Part of a small language model's weights: vocabulary 719.
MLP neurons of a small language model. Each row is named by its layer, matrix (down: output weights) and neuron, and shows model dimensions 144-239. Each number is 200 + 20 x the weight over its row's rms, rounded and kept within 0 to 999.
A block is one neuron, or neurons of one layer that tend to fire together. Before each block is what it responds to, as a language model described it from the Wikipedia text at the highest values.

Indefinite article before noun. Fires on determiners, mostly "a" (also "an", "his"), opening a noun phrase after a preposition or verb, as in on a farm, is a butterfly, based on his life.
L4.down145,201,210,207,223,244,207,245,227,167,223,193,199,196,188,211,172,211,202,175,173,208,200,197,184,186,215,196,188,189,196,218,201,202,206,206,214,178,182,212,212,202,196,185,190,170,200,207,200,215,194,190,165,180,171,231,232,187,207,200,186,192,233,184,148,220,178,217,228,206,191,190,210,183,184,196,228,210,212,197,208,228,182,186,159,201,178,199,201,168,240,199,193,203,188,165,206
L4.down170,217,198,198,209,211,192,191,179,160,193,184,206,198,189,196,221,192,197,197,229,192,201,206,177,196,241,204,194,229,196,159,228,187,210,204,220,200,157,181,212,196,223,207,205,225,169,198,189,236,134,239,206,196,201,188,213,249,218,152,215,191,213,210,198,180,192,182,211,201,185,213,199,215,214,163,201,188,176,231,182,169,183,200,223,219,214,203,189,186,204,210,174,230,229,191,185
L4.down193,227,175,197,170,201,161,193,214,194,196,182,225,153,222,184,202,208,145,203,168,210,226,177,220,190,214,192,180,188,210,210,200,223,188,163,198,210,201,228,192,210,212,180,215,230,212,185,203,196,178,166,193,177,194,224,194,204,228,235,205,216,205,192,197,204,182,204,160,199,227,201,216,212,171,209,185,199,210,173,214,212,181,223,192,171,197,181,193,216,216,201,189,221,206,162,200
L4.down221,184,203,240,228,214,206,153,211,171,191,243,216,185,190,186,183,187,214,208,230,231,213,198,191,226,202,211,191,209,199,189,213,197,247,205,212,200,214,192,195,194,218,185,202,183,203,204,223,193,193,204,195,189,209,212,204,225,196,192,169,191,192,207,177,154,219,210,206,220,220,205,207,207,200,198,191,187,194,227,182,221,166,203,185,193,224,189,188,169,179,172,183,223,221,165,155
L4.down335,211,200,202,206,196,187,191,205,189,202,212,184,192,206,201,201,200,213,181,193,184,184,202,180,200,198,162,176,204,200,191,167,177,217,231,173,195,185,212,227,210,166,220,180,182,209,222,213,220,219,188,223,190,223,171,182,194,229,214,205,243,166,208,224,191,232,197,188,205,210,168,235,235,202,200,156,204,217,202,188,205,221,188,178,206,193,176,191,161,206,195,163,160,190,212,176
L4.down833,209,227,207,189,231,217,187,189,235,175,201,216,195,204,196,175,176,232,199,197,159,234,199,198,210,168,194,176,192,192,192,203,213,192,219,177,201,177,246,175,206,180,206,227,223,215,212,179,219,227,176,179,186,205,234,203,225,185,176,196,211,177,186,164,172,230,223,188,203,187,175,203,190,182,191,159,215,203,182,207,206,220,197,159,156,194,212,199,167,194,183,211,187,188,203,208
L4.down924,195,198,229,199,234,237,198,208,222,157,205,199,227,229,185,233,209,204,217,207,188,174,227,202,257,184,214,176,187,218,253,221,178,176,249,190,187,171,220,197,209,191,195,181,203,205,224,185,207,212,184,197,205,215,176,211,186,214,190,220,174,204,192,216,229,213,206,197,199,202,217,230,197,192,193,175,177,192,209,213,175,191,197,206,203,191,208,225,211,199,216,159,236,254,181,216
L4.down988,208,204,232,205,185,209,199,203,193,220,160,228,165,225,196,203,236,183,222,206,190,243,210,186,195,200,172,183,194,230,199,207,174,216,185,211,190,218,205,217,183,200,179,192,184,215,237,227,191,205,227,194,194,188,194,208,204,208,218,209,213,226,203,213,202,211,225,185,228,219,143,187,193,171,194,185,207,186,198,211,232,213,191,167,203,177,195,210,231,209,214,189,202,198,189,176

Mid-word fragments after short pieces. Small word-internal pieces such as l, h, el, ir that continue a word begun by a short preceding fragment, as in estab-l-ish, th-ir-d, f-igh-t, th-em.
L6.down341,187,209,217,181,212,203,211,207,201,200,177,190,203,151,225,185,203,217,242,198,176,197,194,201,212,207,239,207,206,165,193,204,200,203,196,216,189,196,172,181,220,233,226,203,189,198,179,207,224,209,194,192,202,197,172,263,172,213,201,188,214,222,191,173,201,184,188,236,163,213,185,207,150,201,190,216,221,198,174,222,167,182,188,208,190,216,178,207,213,229,208,194,210,179,217,167

Month-name completion pieces. Word pieces that finish a month name inside dates, such as Jul|y, Aug|ust, Feb|r|uary, usually followed by a day or year; occasionally other word endings after O or Mar (O|k|lahoma, Mar|k|eting).
L6.down812,205,185,216,225,194,174,211,257,201,158,207,202,175,202,212,196,214,190,190,184,199,224,209,209,192,164,234,184,189,205,201,203,198,196,233,189,186,213,152,209,205,167,220,236,189,208,221,193,214,227,188,230,205,191,217,226,206,195,245,190,252,208,229,195,226,188,201,189,187,205,186,171,230,218,239,213,197,190,179,202,172,208,204,188,214,224,235,215,204,203,203,196,217,200,184,174

Word-initial prefix fragments. Opening subword pieces of longer words, mostly Latinate prefixes such as con, di, fin, pre, serv, e.g. concentrated, did, Semifinal.
L4.down96,202,236,157,186,185,201,222,201,193,207,227,229,230,199,191,167,238,208,212,182,185,192,199,202,209,249,230,194,185,207,230,193,179,186,212,200,185,215,192,191,211,185,186,203,207,223,216,180,172,230,215,232,181,219,178,207,196,204,205,200,161,233,199,193,193,162,231,236,186,170,200,187,191,186,251,215,213,213,173,203,196,183,181,234,194,158,169,201,172,216,189,210,179,166,198,254
L4.down388,189,166,215,166,192,181,204,198,201,206,196,193,200,164,171,183,196,167,185,217,174,207,197,216,190,162,182,190,215,209,218,198,212,185,174,226,236,187,192,176,184,225,221,202,204,187,198,175,229,213,204,167,187,188,221,181,178,193,180,197,221,187,224,184,184,201,165,192,187,194,170,203,201,204,183,178,203,212,211,218,203,200,203,193,152,192,243,224,192,185,171,181,201,194,198,181
L4.down396,218,191,203,205,220,168,178,222,163,204,191,173,229,203,199,182,250,194,187,183,217,177,217,217,193,178,193,193,210,162,171,203,184,193,202,225,170,205,213,190,233,197,195,194,141,195,186,199,190,178,194,206,181,241,207,178,228,210,196,199,214,175,216,194,175,186,206,201,215,211,176,221,216,206,207,243,192,204,231,195,240,232,189,205,225,197,194,196,199,157,209,225,217,206,229,183
L4.down466,203,192,196,182,180,174,194,206,189,217,204,187,198,203,231,199,186,180,221,176,186,241,156,210,187,251,226,181,224,216,196,188,209,214,197,213,187,213,209,197,228,184,198,226,202,210,188,177,180,171,200,185,175,189,159,171,218,226,206,225,209,174,199,200,221,200,185,175,201,203,188,204,188,199,233,191,179,186,207,178,215,217,204,145,161,189,217,178,213,190,187,232,220,207,169,232
L4.down662,213,168,179,206,209,196,220,200,221,193,182,192,190,200,189,232,234,225,208,204,199,207,208,200,203,176,181,204,233,189,201,186,183,253,201,206,182,156,191,206,183,188,208,219,206,213,169,189,199,209,186,197,229,202,219,185,202,214,202,164,185,201,227,222,167,213,197,188,210,203,214,170,177,171,185,226,198,208,189,202,216,220,201,216,231,195,192,196,209,227,179,194,203,205,204,223
L4.down846,201,160,189,227,215,190,213,222,222,200,175,219,212,216,179,219,220,197,162,192,176,200,206,234,189,196,203,225,201,198,208,165,187,217,212,199,204,226,200,227,216,168,179,218,200,191,220,213,179,188,206,206,251,216,218,182,234,231,199,203,197,230,223,199,221,234,200,176,212,186,206,193,184,184,174,199,227,189,205,181,197,219,177,192,236,208,195,225,213,215,204,193,198,203,210,218
L4.down939,226,204,199,147,173,179,197,204,202,196,200,221,174,200,204,191,168,192,198,164,225,200,201,204,169,181,215,160,189,187,168,171,189,185,175,214,175,207,242,156,227,189,212,242,177,208,190,210,232,181,169,182,184,219,210,211,199,205,211,198,174,232,175,179,195,192,210,209,199,198,187,186,167,169,201,220,252,200,189,227,205,228,218,238,192,197,200,217,206,229,173,198,177,188,191,199
L4.down980,186,178,182,229,179,233,222,181,248,172,169,225,213,179,202,194,205,198,211,174,207,218,177,195,189,189,233,231,202,215,197,188,222,168,188,222,180,213,180,181,182,189,211,193,180,209,222,188,192,176,181,193,193,217,187,213,220,221,203,210,189,231,160,209,224,193,195,166,263,206,219,204,160,206,199,210,186,208,199,184,180,187,194,232,210,203,217,217,236,168,198,198,173,157,197,223

Mid-word syllable fragments. Short subword pieces inside longer words, mainly "it" after s in site or situation, and word-initial or mid-word "in" (install, initial, original), plus "por" and "per" (supporters, experts).
L6.down655,190,238,217,186,188,243,187,212,182,193,192,207,183,196,226,192,194,144,211,190,169,231,185,185,193,214,197,196,189,179,191,173,192,168,213,190,188,212,262,174,199,223,170,183,239,181,230,192,192,230,171,179,215,198,224,190,236,172,199,213,203,196,225,185,187,165,195,227,204,224,183,218,164,206,182,189,203,188,192,198,237,203,193,190,189,172,194,223,180,213,160,192,200,179,195,210

Article "an" and word-starts. Fires mainly on the article "an" before a noun (an aircraft, an old woman), and weakly on first fragments of later words (tw-o, tr-aining, ad-vantage).
L9.down321,186,206,230,171,172,206,193,190,188,195,182,169,167,186,210,213,209,182,224,196,213,186,205,224,192,196,187,203,203,193,216,235,220,216,202,198,209,185,222,182,208,204,214,221,214,198,202,194,163,234,202,215,200,189,210,203,192,226,226,196,211,190,207,218,226,218,175,173,194,178,185,220,213,228,212,212,212,213,211,174,226,198,198,216,189,177,202,188,231,189,209,171,188,183,201,225
L9.down602,172,221,199,214,200,214,170,206,201,168,207,200,209,194,239,169,175,248,211,182,186,225,188,203,221,236,175,213,193,196,216,190,187,212,207,218,221,231,206,166,192,255,223,170,222,212,244,172,207,218,190,191,250,179,204,212,174,191,191,233,216,188,210,167,179,185,188,203,187,204,151,210,191,190,206,176,185,191,208,202,211,174,191,197,221,201,189,196,173,197,194,180,161,236,195,225
L9.down618,183,218,214,223,189,226,214,217,169,189,222,204,223,248,188,179,181,227,179,199,227,176,203,208,137,178,171,214,201,143,185,222,221,170,204,209,223,212,194,184,210,190,181,196,210,195,199,171,209,208,222,193,191,207,240,181,220,198,201,216,196,200,185,203,213,214,186,250,199,195,201,215,189,196,199,186,200,216,191,233,204,195,224,218,185,206,204,181,174,199,175,186,160,200,242,176
L9.down651,168,213,192,218,194,169,189,225,206,185,156,217,187,183,201,196,219,217,234,243,174,204,178,200,205,201,164,199,200,194,187,183,222,194,223,185,191,170,179,187,189,156,213,228,215,244,221,244,219,213,205,191,213,210,223,230,254,212,189,207,193,224,207,198,192,190,224,217,212,191,182,187,198,203,206,211,168,195,221,206,175,205,189,202,198,196,174,200,193,206,211,225,173,193,180,238
L9.down741,184,201,199,210,196,224,228,205,235,224,186,206,207,226,218,154,205,195,221,190,202,160,161,195,201,207,156,196,157,205,182,213,209,180,200,195,230,185,223,179,210,195,204,185,204,204,268,190,199,151,198,170,197,192,189,208,191,210,187,204,206,201,198,218,196,219,192,160,201,211,197,217,193,158,194,218,205,201,184,228,216,200,217,228,180,194,201,157,188,203,188,172,196,211,233,246
L9.down918,210,207,189,204,187,199,201,212,208,202,191,224,204,196,195,194,218,221,155,203,229,218,216,193,198,192,211,323,190,196,207,205,190,181,197,234,185,221,197,189,199,179,189,208,204,205,184,206,193,203,191,222,280,184,180,189,218,177,202,202,197,210,199,192,212,181,199,204,202,207,204,206,181,214,196,198,192,216,207,204,214,188,194,178,214,203,177,212,183,205,215,198,207,200,226,210
L9.down933,209,248,200,221,195,203,175,220,215,205,208,179,204,181,178,202,222,219,210,197,254,181,172,198,212,230,166,175,177,196,216,238,201,180,217,207,194,197,220,199,206,190,206,225,226,192,207,163,218,207,210,220,184,198,179,208,201,214,184,195,200,223,211,181,235,213,191,203,173,218,168,202,202,163,187,194,225,209,219,196,205,184,207,188,199,189,196,258,199,205,218,197,193,199,197,210
L9.down999,198,200,214,212,179,199,160,203,191,208,192,164,177,214,187,200,213,199,169,182,251,197,232,204,219,230,175,229,196,190,206,237,190,189,180,179,207,199,236,187,218,200,236,205,175,174,174,158,206,234,235,181,213,168,193,197,205,213,200,189,214,162,224,201,227,198,209,171,217,212,199,186,213,200,197,208,222,204,207,182,177,222,197,221,170,187,223,190,167,210,174,204,221,206,189,188

Date separators before years. Tokens that sit right before a year inside dates, such as the comma in "January 27, 2017" or month endings like "Jan-uary" and "Dec-ember"; also "and" linking paired items, as in "Ward and Kent".
L4.down203,217,198,189,203,188,131,199,215,186,187,166,211,249,217,231,198,204,209,207,195,211,188,193,198,177,243,231,191,218,196,165,193,196,183,231,203,208,192,203,195,214,160,221,199,182,212,208,203,227,216,212,233,187,224,251,212,197,187,196,188,199,225,190,190,241,148,197,183,218,202,193,211,195,229,258,227,172,218,184,214,208,213,182,217,222,215,193,196,220,193,199,166,177,157,186,217
L4.down214,198,222,241,199,216,210,234,196,180,215,179,216,169,213,184,185,192,206,188,197,195,231,196,212,156,189,165,184,200,205,189,174,211,143,200,188,158,168,229,208,195,247,208,200,220,203,172,154,211,193,194,189,225,214,214,195,189,205,191,235,179,211,183,187,190,159,169,206,216,194,204,201,211,216,196,193,216,188,187,211,207,214,210,220,221,207,202,191,156,217,205,236,192,207,211,211
L4.down542,183,182,209,212,172,166,162,254,186,186,224,193,185,214,228,188,208,205,230,180,218,226,206,201,165,218,213,193,198,169,189,210,188,178,181,210,230,198,172,203,207,187,202,238,192,247,190,169,191,229,194,198,204,187,216,208,182,217,228,181,225,228,193,209,210,183,178,176,212,209,220,206,215,219,195,225,188,212,205,194,191,204,191,198,209,218,194,186,230,190,196,212,215,200,169,191
L4.down567,182,225,218,198,195,183,204,209,179,249,186,217,179,221,207,212,203,175,224,186,213,202,208,233,186,206,204,185,249,167,175,199,208,209,183,191,182,180,202,197,207,137,229,139,207,227,220,173,238,243,196,193,189,195,187,224,177,188,202,206,213,237,200,211,183,198,214,183,187,224,222,185,201,204,190,163,208,199,199,196,207,209,200,180,217,200,201,216,200,178,209,226,201,214,209,187
L4.down699,200,160,251,210,224,200,197,205,226,203,210,208,230,202,188,218,218,185,208,199,215,228,229,169,230,156,237,203,170,222,220,224,174,201,246,171,234,201,209,201,211,163,196,224,163,189,201,230,178,216,224,197,201,199,201,201,173,196,180,174,230,186,214,200,212,265,224,219,181,193,251,198,205,218,220,224,200,200,201,192,199,176,182,185,190,187,204,235,229,190,189,187,212,222,216,234
L4.down740,185,209,190,214,181,180,222,202,215,179,198,160,204,182,193,200,149,208,224,175,218,211,204,182,188,210,181,227,157,190,178,191,177,190,177,213,204,183,198,207,200,201,187,185,167,222,213,165,144,169,229,189,182,236,200,197,155,209,227,208,187,240,219,213,216,178,188,213,200,192,193,207,196,219,192,213,217,191,232,213,202,205,183,206,198,202,207,207,193,204,193,198,206,190,196,157
L4.down872,203,184,199,241,167,157,198,218,234,215,199,189,195,234,191,223,181,195,218,184,214,215,204,206,199,208,196,189,160,196,207,226,222,222,180,179,204,209,198,185,213,222,202,215,204,208,190,187,187,143,206,182,208,204,186,230,169,204,192,239,219,206,213,212,211,188,198,193,244,204,147,200,172,171,192,248,171,201,198,194,216,204,201,195,191,195,179,200,178,215,209,225,200,151,158,201
L4.down1017,176,189,176,165,194,169,203,207,202,223,171,224,229,203,178,182,181,181,196,196,225,173,182,193,130,209,221,196,199,179,175,206,205,195,182,206,210,232,238,211,218,167,213,214,164,218,197,201,220,166,197,230,187,200,259,201,218,196,236,204,198,223,210,164,178,156,179,193,193,221,207,171,230,205,249,221,184,214,174,183,219,233,197,173,183,191,213,233,242,204,191,184,188,171,188,194

Mid-word completion fragments. Short word-piece tokens that continue or finish a common word split at an odd point, e.g. the le of responsible or possible, the l of established, the r of Theatre.
L9.down41,164,166,206,192,233,209,155,180,162,190,192,197,183,217,207,206,210,194,257,199,192,205,211,179,176,176,202,169,200,230,220,233,188,182,195,229,222,206,194,223,189,156,235,201,250,190,196,212,214,194,194,209,207,182,206,182,195,195,211,185,207,202,207,214,208,180,217,165,200,187,176,196,212,219,221,224,212,214,161,201,208,177,203,218,216,228,177,213,220,204,231,246,222,229,214,199
L9.down45,209,185,241,169,211,180,165,184,187,230,181,220,235,229,206,231,203,226,208,173,205,185,241,181,214,154,189,214,227,171,196,182,213,212,199,195,209,176,184,211,185,211,215,182,230,208,173,226,217,184,231,211,196,200,220,215,214,198,177,206,217,211,191,199,201,197,211,211,161,240,167,217,174,193,196,212,193,177,213,203,223,204,178,187,194,151,216,202,169,190,206,178,213,205,190,200
L9.down126,207,178,206,171,208,207,220,222,178,190,230,158,197,186,220,235,170,217,205,190,217,159,179,226,187,175,193,139,215,169,200,176,204,208,195,181,205,167,173,259,196,189,167,188,207,206,199,195,198,202,196,199,169,191,189,194,195,211,210,174,187,166,208,220,193,231,203,205,172,214,195,217,192,216,208,194,222,163,189,207,213,197,218,192,219,214,212,181,208,189,197,230,218,189,178,203
L9.down607,183,253,196,201,188,203,183,209,137,217,205,196,209,203,170,166,212,204,215,206,182,214,180,178,208,231,186,230,175,192,213,187,168,188,217,162,164,214,207,198,221,215,185,201,217,211,178,218,221,192,212,182,218,188,204,247,192,223,182,219,218,199,206,191,185,205,205,214,205,196,184,192,201,229,198,212,192,187,188,191,224,199,200,258,161,205,195,160,207,241,227,201,203,214,185,197
L9.down622,212,230,216,214,224,187,214,189,199,230,194,178,198,194,209,160,205,169,204,200,168,175,199,164,180,184,220,202,193,225,237,202,212,152,196,167,181,207,215,172,183,190,202,189,207,156,220,201,160,214,206,143,192,195,220,205,207,220,198,226,227,190,228,235,188,218,199,205,189,186,191,207,163,212,188,213,178,237,209,208,223,180,196,201,207,229,187,176,207,203,218,177,188,219,193,187
L9.down630,198,194,211,186,226,208,213,179,238,186,183,198,210,221,278,224,216,189,230,173,184,188,188,205,200,181,217,184,194,189,200,204,203,180,206,177,205,181,203,244,211,184,184,214,176,186,201,194,199,162,197,215,207,215,190,180,226,191,202,209,220,192,162,162,200,170,198,205,212,198,200,212,193,139,186,217,169,199,194,206,218,188,227,189,243,238,211,198,202,184,181,202,199,203,170,191
L9.down903,195,185,189,194,248,217,163,220,231,200,200,212,229,206,216,193,203,212,179,208,247,233,207,198,183,184,184,198,208,191,180,193,216,185,189,188,150,180,137,180,228,174,194,194,201,212,210,183,222,247,193,192,196,209,196,190,134,211,199,195,197,194,197,162,206,204,188,178,202,217,203,215,179,212,184,209,225,204,195,176,173,203,224,219,195,208,206,192,220,216,169,214,159,222,178,195
L9.down911,187,147,193,181,183,197,195,180,159,212,163,211,180,205,201,158,179,221,225,165,207,215,239,164,226,177,204,192,173,167,209,236,200,197,188,164,202,217,242,172,172,203,197,198,211,197,249,187,213,204,195,185,183,200,228,199,227,223,191,207,196,196,213,179,200,188,199,167,205,212,226,197,200,220,223,209,192,162,220,197,237,203,194,204,183,168,210,191,224,217,235,201,223,219,212,202

Month name endings before years. Final pieces of month names in dates (Jan-uary, Dec-ember, Octo-ber) right before a year, plus date-leading "in", "between", "until" and commas.
L9.down194,209,201,179,205,200,184,197,184,198,183,198,199,193,187,211,178,196,192,201,198,211,174,187,214,224,192,219,277,225,175,212,197,221,198,188,193,172,218,202,195,204,205,211,197,190,192,206,220,189,205,205,197,346,196,188,198,205,209,203,209,221,175,220,200,199,192,206,197,190,194,189,194,193,198,203,211,199,217,198,184,221,183,194,207,217,180,191,176,208,208,200,202,209,197,203,195
L9.down433,201,205,173,202,196,215,179,235,232,227,209,225,222,186,181,211,200,219,177,195,201,209,205,179,154,195,203,243,194,181,233,224,188,201,147,199,172,230,220,161,186,172,168,188,219,195,201,195,177,209,186,193,255,165,203,195,191,200,166,214,224,180,207,193,223,223,167,216,223,185,233,209,218,212,218,246,198,210,195,180,179,210,184,171,183,192,222,180,219,231,205,195,192,172,207,228
L9.down443,236,187,213,209,189,230,227,227,170,204,200,231,169,216,253,228,193,189,217,184,167,228,219,185,197,164,227,177,224,190,212,175,188,205,162,179,233,184,212,189,222,190,210,202,194,189,182,204,203,194,192,203,213,199,204,203,186,209,241,199,206,206,182,208,197,211,243,191,149,177,222,173,206,186,215,176,226,191,200,210,193,201,202,185,217,191,193,222,216,184,221,198,202,226,200,209
L9.down574,215,199,207,216,172,192,219,198,195,204,195,227,216,196,197,206,191,198,191,212,198,163,234,212,196,218,148,225,179,224,179,175,203,232,177,217,219,214,216,192,186,184,240,173,184,189,199,207,208,194,210,191,243,224,210,195,201,197,200,198,195,193,218,200,218,208,195,227,238,175,208,191,162,176,204,208,201,247,208,188,186,171,164,221,180,228,199,182,265,197,194,231,163,195,194,203
L9.down731,186,196,195,198,214,196,179,179,220,186,181,172,212,215,221,191,210,210,186,178,188,216,214,200,211,224,174,225,199,193,167,200,199,184,200,169,223,191,236,177,228,191,212,220,201,215,206,201,179,212,199,212,206,200,178,187,213,202,188,223,204,215,202,223,186,188,189,216,189,246,231,161,224,183,224,164,188,189,206,203,201,182,228,209,211,207,170,222,230,201,183,203,207,177,208,146
L9.down819,234,177,199,213,227,178,211,186,209,238,192,212,178,229,206,235,218,221,207,206,174,178,196,188,209,186,192,195,225,223,188,215,209,188,179,190,205,261,186,191,202,177,222,190,213,144,213,193,195,208,208,193,246,220,248,221,205,178,136,234,211,162,219,177,176,191,197,178,222,191,221,181,193,197,183,193,220,187,199,195,213,191,212,201,192,180,189,183,236,211,198,222,189,189,189,203
L9.down838,210,191,175,238,206,204,234,206,200,200,209,175,198,170,214,205,210,200,181,257,189,206,190,203,192,158,171,194,212,176,200,193,199,165,185,187,182,200,211,208,200,211,208,201,179,189,193,239,197,222,216,185,214,158,193,190,230,223,226,194,214,229,191,226,213,205,232,216,198,208,184,173,199,211,201,219,208,196,221,204,200,210,197,227,205,200,182,168,193,211,169,196,202,218,197,173
L9.down985,202,179,220,203,206,215,183,191,225,226,181,216,195,233,182,188,213,217,174,182,188,196,190,213,222,222,211,170,216,180,215,196,227,175,180,177,206,241,212,192,200,163,223,257,178,176,201,194,180,188,172,195,248,232,230,217,238,179,190,213,224,192,211,198,181,184,201,176,202,184,196,196,154,223,182,191,222,165,190,169,218,201,198,223,235,184,200,218,201,189,215,201,215,173,230,187

Past-tense -ed suffix. Word-final verb endings, mostly -ed on a multi-token past tense or participle (serv-ed, found-ed, play-ed), plus was and -ited, followed by by/in/as.
L4.down369,208,193,203,185,178,238,153,221,181,212,194,175,216,219,201,180,209,175,191,235,210,196,178,193,214,208,188,207,176,234,196,178,210,230,178,171,227,191,219,209,221,218,190,183,231,183,222,181,209,180,212,198,205,225,182,169,233,182,171,203,197,203,211,226,187,234,202,158,228,167,180,184,216,188,191,226,223,210,196,196,174,210,194,190,197,233,233,192,163,204,207,230,196,230,170,187
L4.down506,188,216,200,222,184,208,202,201,215,191,195,201,225,212,212,230,210,194,198,199,186,196,227,197,196,166,209,189,204,204,207,214,198,186,220,191,207,195,148,207,178,194,197,182,214,199,213,197,197,230,211,203,234,203,156,175,209,224,213,203,200,200,187,200,234,188,189,187,196,212,220,186,216,201,221,198,172,190,238,197,212,204,188,204,248,212,247,204,204,207,217,174,192,224,205,212
L4.down561,193,203,225,204,180,191,196,212,200,171,221,194,196,234,194,165,248,204,205,190,190,219,213,198,196,182,187,206,203,172,228,214,207,193,221,218,200,177,195,205,240,203,182,197,201,198,204,173,208,191,242,178,195,180,191,191,203,193,194,215,220,165,177,188,201,210,212,203,211,157,224,212,195,238,218,188,195,197,226,214,195,209,182,201,183,228,192,230,194,218,200,195,216,223,179,163
L4.down600,191,206,219,172,204,203,171,170,224,190,202,223,157,198,238,209,190,169,212,217,202,210,234,201,168,201,212,198,178,182,211,223,202,185,178,191,212,192,192,183,199,222,170,236,206,194,197,225,196,193,190,208,174,226,214,231,173,205,215,206,185,199,198,171,202,189,170,197,195,186,216,206,170,170,215,187,216,191,171,206,239,192,222,187,211,154,246,210,194,221,194,220,176,220,219,208
L4.down604,200,194,234,207,196,235,234,220,214,198,198,207,193,211,199,222,203,196,213,221,187,190,240,169,198,200,198,190,240,179,260,185,196,178,199,176,168,150,183,206,196,237,183,236,230,218,189,189,220,233,220,188,204,197,176,197,221,228,206,208,161,195,181,188,229,170,162,168,165,233,230,180,205,207,205,207,180,207,204,193,185,212,196,207,214,186,173,197,191,229,201,160,193,199,178,184
L4.down653,231,193,177,178,185,170,218,208,198,236,211,227,239,215,181,196,212,204,208,198,190,226,187,200,196,202,266,216,195,193,223,212,196,209,171,242,216,196,180,204,201,177,188,211,189,218,151,201,204,193,186,210,168,192,205,178,188,183,192,186,165,215,199,221,187,170,205,184,231,207,202,193,181,175,223,221,171,244,190,168,223,202,205,198,219,179,220,214,210,202,172,182,173,206,174,203
L4.down665,223,176,195,219,215,214,201,175,207,259,197,225,250,225,208,192,201,202,194,201,206,177,189,183,154,198,190,217,169,165,185,205,200,169,227,225,209,161,222,185,180,183,178,234,172,198,218,184,209,214,203,188,202,204,186,158,195,186,179,199,215,202,182,166,208,201,206,182,209,177,208,184,222,185,190,155,207,200,212,175,207,222,194,229,205,217,178,222,196,239,216,191,194,207,226,217
L4.down669,193,198,223,176,196,181,171,216,220,201,181,165,214,202,224,220,195,204,190,163,228,215,203,176,228,223,227,173,186,206,204,184,159,180,225,204,210,188,187,189,206,185,229,202,207,188,199,220,214,178,220,255,187,193,173,235,180,209,181,197,204,214,231,203,222,209,226,197,243,227,154,197,214,159,189,228,185,187,221,200,219,191,182,200,167,227,201,182,226,211,173,186,201,207,186,181

Mid-word subword fragments. Short middle pieces of words split into several tokens, coming after a word-start fragment, e.g. inj-ur-ed, diss-ol-ution, dest-in-ations.
L9.down36,231,205,197,173,191,188,183,184,182,228,196,202,203,228,173,238,205,217,205,189,191,203,172,216,170,197,182,156,189,205,219,208,208,180,219,217,175,162,230,223,204,231,201,177,220,200,195,200,193,193,168,228,199,210,185,194,212,222,194,181,212,203,214,198,194,189,205,175,212,221,185,202,231,209,184,166,207,189,205,217,208,195,164,220,198,187,188,169,182,191,180,217,181,201,218,177
L9.down389,216,174,241,224,202,174,166,190,187,223,201,217,192,200,183,189,240,196,203,216,196,194,209,187,204,173,187,245,191,230,154,227,193,196,196,218,212,209,171,163,205,197,195,208,219,215,214,195,196,199,190,185,241,204,214,211,177,196,208,185,171,174,213,178,193,180,212,242,221,194,218,212,226,174,222,201,185,196,231,203,220,192,171,169,206,214,192,226,172,243,232,200,163,196,205,204
L9.down391,224,200,198,196,200,183,205,213,176,223,175,186,187,195,212,204,234,168,188,219,222,209,211,197,225,187,186,197,183,229,220,221,173,224,182,191,182,185,175,210,195,184,168,178,214,217,167,204,191,211,203,212,194,186,196,193,154,184,190,225,207,210,219,217,197,206,193,214,191,206,194,237,199,169,209,210,214,207,178,190,192,223,200,189,190,223,201,202,187,227,185,211,184,184,197,211
L9.down430,197,207,221,148,193,188,231,163,169,185,195,188,205,212,214,199,221,222,218,215,207,228,233,195,206,209,208,259,191,180,210,200,183,193,207,189,180,206,244,176,211,199,171,171,205,207,199,197,196,217,207,209,186,213,161,183,205,175,195,206,226,201,218,190,173,180,191,242,221,200,212,186,195,200,205,216,202,220,189,180,202,204,175,197,213,206,204,245,215,194,193,223,219,205,211,203
L9.down441,169,211,209,196,200,189,176,213,189,224,200,189,186,199,196,215,197,222,188,232,205,189,193,188,226,203,183,249,204,192,206,223,164,151,223,212,159,210,196,182,203,213,232,220,243,206,137,191,216,216,220,169,232,196,231,196,211,221,160,223,202,180,216,212,194,207,182,205,218,193,195,199,209,203,181,170,177,198,183,218,193,190,220,200,221,198,202,154,205,201,197,186,196,177,173,179
L9.down591,209,194,216,168,241,186,203,213,180,194,224,180,171,148,189,201,185,189,147,180,178,179,199,226,199,206,205,210,204,230,211,166,206,205,177,218,190,219,220,187,215,201,194,199,202,202,197,179,186,203,199,199,258,205,172,221,225,207,208,177,213,226,202,218,178,166,232,212,197,229,221,219,196,205,191,222,197,224,208,213,189,224,199,180,187,181,188,196,195,200,208,174,210,190,235,229
L9.down783,190,195,173,230,173,160,211,220,208,184,194,194,204,217,204,225,183,206,132,224,179,193,176,194,207,193,188,172,182,227,188,172,204,193,203,189,204,200,192,232,172,207,205,213,189,229,208,200,181,155,172,213,242,181,228,161,192,181,165,230,188,196,208,191,186,173,193,189,231,222,216,206,217,197,243,235,214,227,178,186,208,204,164,177,204,217,215,219,235,180,200,222,179,186,196,172
L9.down874,225,200,193,221,211,195,204,216,203,238,210,192,214,206,220,201,170,173,231,195,197,224,192,168,204,209,182,209,204,232,220,191,219,188,210,191,184,224,180,190,247,181,240,209,197,220,204,192,218,194,194,189,259,198,204,233,202,167,177,187,244,185,216,195,190,196,202,202,207,176,147,201,196,200,169,198,190,202,231,191,211,239,216,228,205,212,177,243,176,207,194,200,182,197,199,226